Part of a small language model's weights.
Size: 13 layers, width 320.
Training: 436M tokens, 3325 steps.
MLP neurons of a small language model. Each row is named by its layer, matrix (down: output weights) and neuron, and shows model dimensions 160-287. Each number is 128 + 32 x the weight over its row's rms, rounded and kept within 0 to 255.
After each neuron's rows, "raises" lists the tokens whose logits its output raises most directly, leaving later layers aside.

L8.down781 [112 174 139 157 131 101 122 158 125  70 199 126  58 125  97 126 178  92 117  99 151 138  87 145 151 155 111 117 146 121 166 156 131 129 151  96 113 120 153 107 128  86 114  83 104 135 255  76  74 131 102 130 134  90 120 161 142 123 112 141  94 100 116  89 110 124 146 151 148 157  73 102 118 124 148 128 192 112 158 149 171 117 165 102 134 131  86 186 124 145 129 144 143 133 153  52 136 128 127 171 150  95 182 120 139 127 141 114 111 140 180 132 122 129 191 128 170 120 116 119 139 126 114  86 133 118 125 167]
raises: "\").", ").", "\"),", "us", "enter"

L10.down335 [184  94  43  99 178 125  80 184 149 157 120 136 113 114 154 180  75 112  83 175  93 208 112 148 158 167  79 169 146 124 107 126 175 126 136 159 121 127  97 159  99 146 137  81 124 120 124 212 172 108 129 122 138 167 161  91 114 174 153 115 135  79  63 101 144 109 132 104 124 173  85 145 111  98 177 182  93 163 104 155 147 104 142 117 167  96 127 193 134 136 129 113  82 132 133  83 157 107 135 151 140 195 138 116  91 118  44 159 160 106 141 137 132 101 119 125 148 184 149 176 124 128 156  89 116  79 101 117]
raises: " 85", " 56", " 83", " 82", " 78"

L4.down229 [ 99 145 134 148 135  62 111 131 166 143 145 137 131 149 144 104 137 135  84 144 124 113 134 165 138 156  93 149 120   0 120 117 117 119 134 128 141 156 173 155 140 113  93 123 130  82   5  72 142 103 101 105 107 153 108 144 150 143 171 168 152 198 149 117 102 107  96 165  98 131 200 111  67 133 169 164 105 152 102  88 111 148 136 110 160 134 130 154 119 119  80 117 116 131 123 130  84  97 140  52 175 166 141 141  35 152 158  91 139 167 190 175 106 101 136 155 112 116 143  89  95 167 159 144 143 126 167 124]
raises: "-", "\n", "|", ":", ";"

L4.down904 [183 143 107  77 142 157 148 137 124 153 149 135  95 173 105 110 117 137 144 135 102 121 105 116 110 151  71 154 107  70 167  27 130 121 125 134 167 138 142 141  85 164 114 100  95 112   0 206  79 180 181  97 123 146 128 124  99  95  97 118  90 165 164 150 115 117 127  91 132  99 110 130 157 144 102 158  99 135  71 104  81 132 147 113 127  93 125 164  96 139 115  88 115 121 107 117  97  72 178 133  85 127 175 160  96 145 150 155  83  89 109 200 119 101 130 122 116 128 156 114 125 113 113 119 161 151 118 137]
raises: " ", "\n", " —", " |", " 1"

L9.down937 [111 129 142 116 121 191 134 133 127 115 136 109 138 109 152 178 142 107 128 115  79 111 105 127 176 118 156 147 125 169  95 166  92 102 148 111 103 173 127 136  91  78 142 154 123  91 242 175 134 134 143 121  95 160  98 137  88 140 152 109 130 110 142 127 150 161  97 114  91 136  97 118 123 158 138 180 124 109  71  93 207 111 117 105 116 166  76 109 137 196  51 127 179 107 107 134 184 149 166 120 100  99 121 110  98  88 135 103 148 116 130 204  90 138  93 126 126 137 135 134 146 109 150 153 200  99 147 149]
raises: ")\"", " Album", "\":", "\")", "\"),"

L9.down559 [127  92 162 223  46 122 156 156 125 102 187  83 124 156  99 141  47 139 157 169 190 175 146  65 124 126 172 157 113 127 137 145 112 123  96 110 116 149 134  65 116 136  88 150  98 109 114 131 112 111 148 104 155 150 139 176 169 121 146 129  38 113 116 124  78 118 100 126 135 116 115 154 154 118 106 144 134 154 126 121 170 164  92 187 101 131 187 178 180 153 109 105 138 101 141 154 140 171 105 105 126 117 211  77 176 107 149 127 128 147 164 108 115 133  93 138 163 172 115 107 187  40 116  97 149 145 160 124]
raises: ")\"", "\")", "\"),", "\").", "|---|---|---|---"

L4.down856 [124 139  65  74 152 121 132 141 139 122 167 142 115 142 131 141 105 145 157  91 116 148 130 139 151 124 114 103 160  55 141 127 106 124 135 136 114 118 198 157  79 138 116 135 125 107  95 162 131 175 155 152 120 143  67 127 113 169 110 143 116 180 139 113  86 137 168 132 118 134 181 157 141 121 113 111 118 158  77  77 126 126 118 154 124 150 142 163 107 122 147  88 136 113 213 183 136 113 171 116 108 188 156 150  92 132  47  59 115  81 173 192 142 127 122 158  86 132 129  96 138 132 146  90 106 132 111 125]
raises: ",", " and", "-", ".", ":"

L4.down42 [165 113  82 125 140 152 160 131 133 160 147 167 118 111 129  94 131  99 154 124 194 122 128 148 116 145  60  72 111  83 134 120 172  81  59 127 124 145 188 205 109 124 126 104  55 125  45 150 107 178 142 123 120  60  95 196  98 221 121 162  82 166 137 120  74 131 122 115  86  98 102  92 174 121 159 120  83 139  94 101 105 145 147 122 149 118  93 184 112 156 188  99 158 120 156 143 177 107 135  93 103 137 104 133  70 144  75 122  99  81 176 126 144  86 177 104  99 203 146 116 137 129 131  97 160 117 111 126]
raises: ",", ":", " (", ".", " in"

L9.down670 [192  95 150 125 109  63 171 122  89  74 189 140 130 202 120 135 117  89 167 120 122 194 109 188  50  93 137 153 104 189 161  40  88 132 129 157  99 198 144 137 119 150 132 108 105 105 161  67 133 146 175 100 120 164 157  91 156 171 138  98 149  99 131 104 120 103  97 130 159 114 150 109 162 146  86 123 155 176 110 115 151 153 147  61 110 116 153  97 137  84  79 107 122 123 126 133 158 151 201 144 155 145 183 124 109 134 130 145 128  65 123  99 107 176 152 113 133 114 120 107 147 156 116 126  77 160 125 159]
raises: "\")", "\"", "\"),", "\",", "\":"

L9.down284 [148  92  95 184 116  80 140  97 116 117 159  86 131 128  93  75 167 123 149 125  79 216 118 116 120 124 174 137 119 113 126 114 120 122  75 114 123 160 162 137 132 101 119 135 112 156 187 159 121 149 142 104 112 168 130 158 130 145 213 116 137 108 156 118 112 117 110 132 161 129  97 163 121 121  87 131 144 134 125 124 156 171  82  81 122 116 153 159 147 111 137 169 124 120 171 184 135 180 128 124 150  44 130 131 159 156 134 124 115  69 179 154 141 123  91 118 194 149 134 131 169 107 158  91  97 171 154 162]
raises: ")\"", "\").", "\")", "\"),", "”"

L4.down805 [152 159  66 107 138 127 124 119 104 136 141 142 164 116  93 119 168  78 112  83 106 141 103 160 113 157 126 124 147  15 147 102 113  78  76 105 154 155 165 127 131 130 130 111 122 139  28 196 124 177 144 140 145  88  86 153  95 211 123 157  80 187 117 143  95 101 118  90  99 121 146 159 129 106 188 137 116 177 129  84 155 135 146 165 117 135  81 164 131 149 181  64 111 111 159 171 154 110 176 104 120 151 118 116 103 135 115 126 124 115 151 176 152 124 165 128  85 175 124 114 109 138 122 119 115 131 154  80]
raises: ",", "/", " and", " (", "."

L10.down524 [124 137 146 151 146 104 157 136 134  88 111 130 128  99 116 152 109  99 111  99 103 165  51 114 105 129  92 113 105 109  79 104 174 120 154 117 143 206 104 124 102 105 116  98 110  80  13 200 130 158  86 115 124 120 193 118 167  90 166 126 138 254 164  75 139  83 121 131 153 130 116 111  84 151 139 186 165 147 105 115 139 101 130 147 129  81 190 136 115 128 111 152 102 150 136 154 159 158 138 133 116 152 137 198 165 131 153 142 116 133 163 142 149 151  81 140 132 203 125 144 141 137 125 184 145 106 122  51]
raises: "\n", ").", "),", ")", ");"

L5.down177 [ 95 132  94 201  82 103 135 115 124  96 136 193 136  80 126 112 153 119 103 122 191 157 121 159 125 144  96 206 102  52  94 130 155  94 117 143 112 188 124 225 139 128 104 115 114  47 111  72 163  68 144 128  66 119 147 165 156 151 146 164 159 144 143 151 143 139 127 172 105 159 194 108  76 170 170 146  75 121 101 112 144 195  95 126 185 180 149 109 125 110 132 116 185 146  52 146 130 143 155  56 172 198  93 165  80 100 117 116 175 141 178 194 135 120  99 155  95 122 150 101  95 169 137 132  88 132 165 102]
raises: "|", "-", "==", "===", "Ch"

L10.down397 [139  84 103 141 125 158 151  94 105 175 166 153 148  90  96 157 138 115 113 153 132 135 114  59 139 153 133 155 135  94 111 138  98 121 111  97 137 143 130 141 171 170 126 111 130 148 158 195 154  94 165 171 157  89 149 101 106 108 135  92 105 163 123 133  89 103  96 121  99 148 188  91 119  88 140 139  84 154 117 123  69 181 159 140 171 160 176 133 150 119  97 120 108 157 134 121 136 190 114 119 118 154 139 173  83 149 140 140 114 155 152 147  82  86 122  68 118  87 111 136  42 103 129 168 117 131 170  76]
raises: "ute", "ks", "ber", "ry", "ves"

L4.down76 [165 136 153  29 133 146 141 137 144 130 111 106 101 180 136 135 158 117 157  80 114 155  92 164  98 146 138 120 107  79 177  98 131 108  89 143 109 156 134 107 115 149 145 112 147  86   0 210  78 145 157 176 154 117 121 134 131 169 116 144 114 118 167 178  86 139 164 164  92 100 148 146 147 135 151 127 102 140  95 106 145 176 124 132 119 128  96 138 114 138 164  73 127 115 154 119 173 116 154 124 145 133 156 121  94 166 119  90  87 113 121 205  78  86 123 156  53 113 140  98 140 149  86 100 138 111 131 122]
raises: "-", ",", " |", " the", " was"

L10.down687 [128 101 118  91 114  63 108 156  95 106 138 152 127 105 100 120 146 161  65 127 151 130  63  82 125 176 125 130  82  50 117  59 122 117 115 125 151 137 136 115 112 138 140 113 113 135   0 204 100 180 182  90 111 158 122 124 129 125 115 114 123 165 181  88 112 117 163 144 163 159 152 119  69 140  70 135 160 106 114 128 107 140 103 113 147  81 162 153 133 150 126 145 138 140 120 131 130 164 161 141 102 112 120 159 134 166 105 154 126 140  96 155 118 135  96 133 122 145 129 117 136 112  94 167 137 151  96  78]
raises: "\n", " ", "\n ", " The", " See"

L4.down221 [133 174 124 102 113  96 125 156 126 120 162 174 144 133 120 161  88 131 107 110 136  91 146 150  99 159 112 143 134  36 146 109 110 147 137  93 151 142 182 153 101 158 118 133 117 109   0 195 138 143 117 112 146 121 144 110 154 143 127 178 123 178 120  70  96 131  67 157 123 104 181 133  79 168 138 173 121 157  97 119 119 147  91 115 150 145 112 164 127 108  85  57 123 137 133 139  77  89 155 104 154 147 171  85  65 156 132  70 122 126 194 184 117 116 128  97  69 137 129  85 139 126 139 146 115 143 147 122]
raises: "-", ":", "\n", " |", " on"

L8.down883 [168 186 181 129 104 182 179 170 126 149 150 118 132 115 111 125 122 133 155 150 147 131 112 133 128 200  83 171 127  17 110 131 130 121 195 132 156 137 165 136 123 150 105 115  78 171   0  96 133  98 118 138 125 174 119 170 145 111 161 141 112 112 147 146 105 115 108 152 108 144 202 125 114 135 153 179 139  83 165 177 138 168 130 138 132 139 137 139 161 135 115 170 120 112 142 135 145 120  71 165 124  77  81  75  92 104 167 164 147 164 109 134  96 188  86  86 116 198 111 158 140 100 173 118 119 133  92  70]
raises: ")\"", ")", ");", "),", "):"

L5.down551 [114 201 130  80 143  75  50 114  83  93 114 160 111 105 158 122 144 116 173 138 140 147 138 114 142 122  86 105 120 129 183 145 143  97 103 156 154 148 123 102 208 116  99  83 147 126  42 133 148  98 131 145  97 118  97 100 137 138 168  80 152 119 119 162  95 104 145 163 152 110  89 160 138 132 108  87 153 122 115 107 161  99 146 161 146 142 113 157 151 159 110 159  75 101 182 175 161 170 138 110 164 140 128 146 173 132 165 122 154 157 113 105 187 124 174 146 127  89 100 108 178 170 138 115 108 106 121  88]
raises: " and", " including", " which", " such", " etc"

L4.down198 [168 125 110 100 153 173 140 133 175 155 163 120 173 146  82 132 108 131 145 109 134 131 168 174 125 149  86  83 151  33 161  47 119 121 121 167 120 163 188 161  76 186 127 116 107 107  16 171 121 152 194 143  85 125 130 142 113 169  85 154  79 154 149 145  95 101 131 104 123 127 141 153 110 118 119 121 107 128 116 127 145 150 140 125 156 114 104 147 136 115 121  95 101  87 181 132 142  88 156 101 128 143 126 168  73 146 145 103  56 102  98 182 128  47 143 136  94 156 110  97 107 108 131 124 147 106 137 143]
raises: ",", "-", " |", ".", "\n"

L9.down193 [148 125 117 146 116 124 149 128 123  90 146  66  85 161 151 119 105 107 160  97  48 137 120 128 159 121  45 181  95 105 111 144  89 119 129 147 129 110 114 126 112 111 183 114 140 131  38 144  97 143 187 126 146 137 134 179 157  95 167  88 136 138 184 128 152 115 100 166 160 128 122 132 118 118 127 161 131  83 163 174 172 139 103 148  85 128 145 165 155 170 150  98  97 110  65 117 142 109 141 136 138  96 196  68 165 159 147 143  75 120 103 113 138 194 153 131 151  97  77  83 176 107 123 146 149 144 158 143]
raises: ")\"", "\")", ")===", "\"),", "|---|---|"

L4.down811 [149 133 108  93 139 110 126  89 151 140 157 125 131 132 134 132 123 106 103 128 106 132 132 147 124 149 133 108 112  24 132 118 120 127  76 117 132 147 180 145 136 120  99 109 161 104   0 183 161  94 111 120 115 178 149 130 149 137 113 162 111 168 115 125 109 105 114 177  88 120 159 135  88 154 147 114 101 187 119 108 113 147 142 121 169 116 113 142 126  68 132  89 138 142 162 118 125 116 141  76 186 144 171 113  37 142 138  91 127 139 185 217 126  85 126 145  74 143 112  93 129 137 142 107 130 160 158 107]
raises: "-", " (", "\n", ",", " and"

L4.down424 [148 158  58  79 126 123 110 131 159 128 189 169 170 150  68 143 110 133 136 118 128  87 134 106 113 136 124 126 111   0 144  60 132 141  87 114 123 139 187 158 118 160 116 123 106 124  48 152 121 164 173 156 127 133 103 143 143 149 112  84 107 164 123 111  57 131 107 131  71 100 156 175  87 128 157 148  74 113 125  83  98 130 170 154 154 103 128 150 132 112 164  44 130  98 145 137 129  92 149 110  93 131 167 106  66 160 146 123 103 110 146 184 149  97 141 133  62 177 129  78 110 140 150 114 165 145 130 107]
raises: ".", " |", ":", " (", "-"

L4.down155 [152 160  94  57 139 127 130 125 164 174 160 143 140 122  96 119 125 119 140 103 147 140 128 141 146 141  75  91 122  28 139 101 152  87  60 139 138 141 165 161  77 159 122 127  81 114   0 173 116 151 118 146 113 107 109 130 122 180 117 158  89 148 122 153  67 149 137 167  98 113 144 162 130 119 149 150  96  71 113  72 122 162 130  95 163 149  65 157 110 113 159  74  73  91 171 152 161 128 140 105  97 111 132 135  80 134 103 147 111 155 173 175 154  72 163 133 116 213 130 109 122 128 149 103 131  78 133 156]
raises: ",", ".", "-", ":", " in"

L10.down367 [170 198 114 149 147 127 120 116  60 117 117 149  99  93 128 143 147  92  72 131 104  67 174 175 113 124 133 207  63 147 125 135 101 134 191 115 128 141  96 129 127 135 114  71 122 124 153 132  82 136 145 133  86 119 132 124 148  78 100 114 140 112  70 128 124 139 110 123  86 111 126 112 153 132 116 105 116 174 122 144 134 100 188  93 148 113 105 130 135 170  97 108 137 103 168 153 164 189 117 121 147 100 142  87 140 179 123 111 149 141 120 147 162 145 128 204  90 132 133 179  77 132 122 113 120  82 160 127]
raises: "|---|---|", "ured", "ure", "ited", "uled"

L4.down72 [113 133 107 142 133  72 111 144 148 123 169 126 159 154 117  98 103 117 100 118 122 131 123 146 105 138 114 167 126   0 108 110 125 108  58 174 116 133 178 187 109 123 115 116  96  85  11  92 167  98  89 126 112 133 131 171 159 117 146 143 137 213 140 120  96 112  74 145 132 124 189 107  93 148 120 126 135 166  93 123 102 163  84 111 169 137 137 144 117 131 124 110 144 126 135 134  85 110 149  91 147 206 144 148  53 147 168 102 163 170 174 198  86  70 127 117  85 140 143  94  84 176 143 180 167 145 141 140]
raises: "-", "\n", "|", "====", "—"

L5.down59 [138 120 114 123  68 110 106 196  56 108 105 144 124 158 110 132 115 132  94 193 164 159 127 121  95 149 120 164 104 188 123 119  95  98 120 186 139 135  90 119 140  82 165 193 123 147 130 188 143 141  91 102 175 136  73 155 141 181 108 121  79 163 152 162 140 134 163 146 171  95 165 132 156  80 170 124 145 139 175 172 102  73 118 133 130 136 127 132 118 132 161 102 122 157 106 147 143 137 170  89 106 176 128 111 142 184  96 135  77 138  98 162 133 182 136 120 144 122  54 106 168 126 107 138 137  95 153 137]
raises: " he", " him", " his", " whom", " she"

L4.down913 [164 128 101  75 118 158 153 125 135 180 173 114 140 137  87 131  99 115 143  44 151 128 148 139 104 141 101 113 134  62 150  79 136 122 138  70 128 150 191 122 110 144 143 146  90 113  66 142 167 192 171 146 122 153  91 124 112 206  69 164 118 210 134 122 114 129 144 139 110  95 176 154 125 123 143  89  87  99 101  71 137 148 113 125 189 139 109 170 108  91 108  73 147  69 165 141 131  69 126 117 147 138 128 142  74 142 130  76 109  75 180 147 113 118 195 138 100 165 144 103 128 129 133 112 172  97 143 109]
raises: ".", "-", ";", " |", ","

L4.down557 [153 118  88  73 111 157 140 129 136 109 182 129 165 138 115 125 108 120 144 109 102 124 107 132  91 117 103  73 129   0 119  88 117 120  71 108 137 158 155 102  97 146 122  96  97  95  72 141 177 184 159 112  78 155 157 122 122 198 120 116  93 176 139 173 105 127 116 108  86  97 132 143 123 105 164  98 123  86 114 127 122 167 143 131 172 117 128 143 151 115 143  77  90 100 186 202 158  79 158 100 104 173 136 120 114 131  82  84 106 105 174 180 179 114 155 139  83 168 115  94  99 116 108  99 122 100 138 128]
raises: ".", "-", ",", " (", " in"

L4.down369 [194 137 101  57 117 140 133 115 136 121 154 168 157 132 143  74 103 114 133 119 133 124 120 160  52 150  97 102 135  35 122  76 129 103  57 123 132 125 144 142 117 125 154 128 106 111  36 145 150 156 177 140 123 121  84 153 143 177 105 145 114 177 113 103  67 138 125 103  77  94 134 145 120 113 180  87  68 135  85 106 169 107 156 125 126 117  63  97 131 135 151  85 133  88 214 157 162  91 170 126 119 146 124  83  67 144  70  94 106  77 191 138 156 128 183 103 125 189 135  96  95 109 101  85 133 128 137 141]
raises: " (", ",", ".", "-", ":"

L4.down448 [152 137 108 114 167 111 143 117 154 138 133 185 123 107  68 116  53 121 133  88 132 140 114 157 120 127 110  95 137   0 148  69 146 122  84 157 147 173 159 150 131 153 131  98 133 105   0 135 138 147 157 151 165 125 156 149  97 180 135 144  77 182 142 126  79 134 154 104 128 134 117 137 102 114 140 104 139 155 106 103 133 131 147 139 204 137 114 152 124 125 188 104 107 115 170 160 103 103 145  90  93 153 118 159 126 118  92 115  97 101 182 131 149  66 178 148 124 156 176  85 141 131 131 172 151 117  64  99]
raises: " and", ",", "-", ".", " in"

L8.down212 [150 102 156 124 151 122 165 152 133  70 152 123 130  82  42 137  70 196 128 124 114 124 148  98  85 132 112 116 105 203 113 106 170 116  78 160  97 120 143 117 186 155 139 164 188 158 136 162 144 104 135 136 106 140 126  99 147 116 138 176 164 168 122  65 121 147 179 135 120 162 203 143  87 151 135 161 148  83 131 133  99 148 113  96  97 117 176 137 183  97 169 164 153 162 123 141 147 110 136 130 134 125 117 124 113  66 162  87 124 143  65 178 179 130 123 144 110 158 156 160 104 160  71 138 147 132  78 150]
raises: "\").", "\")", ")", ")\"", ")."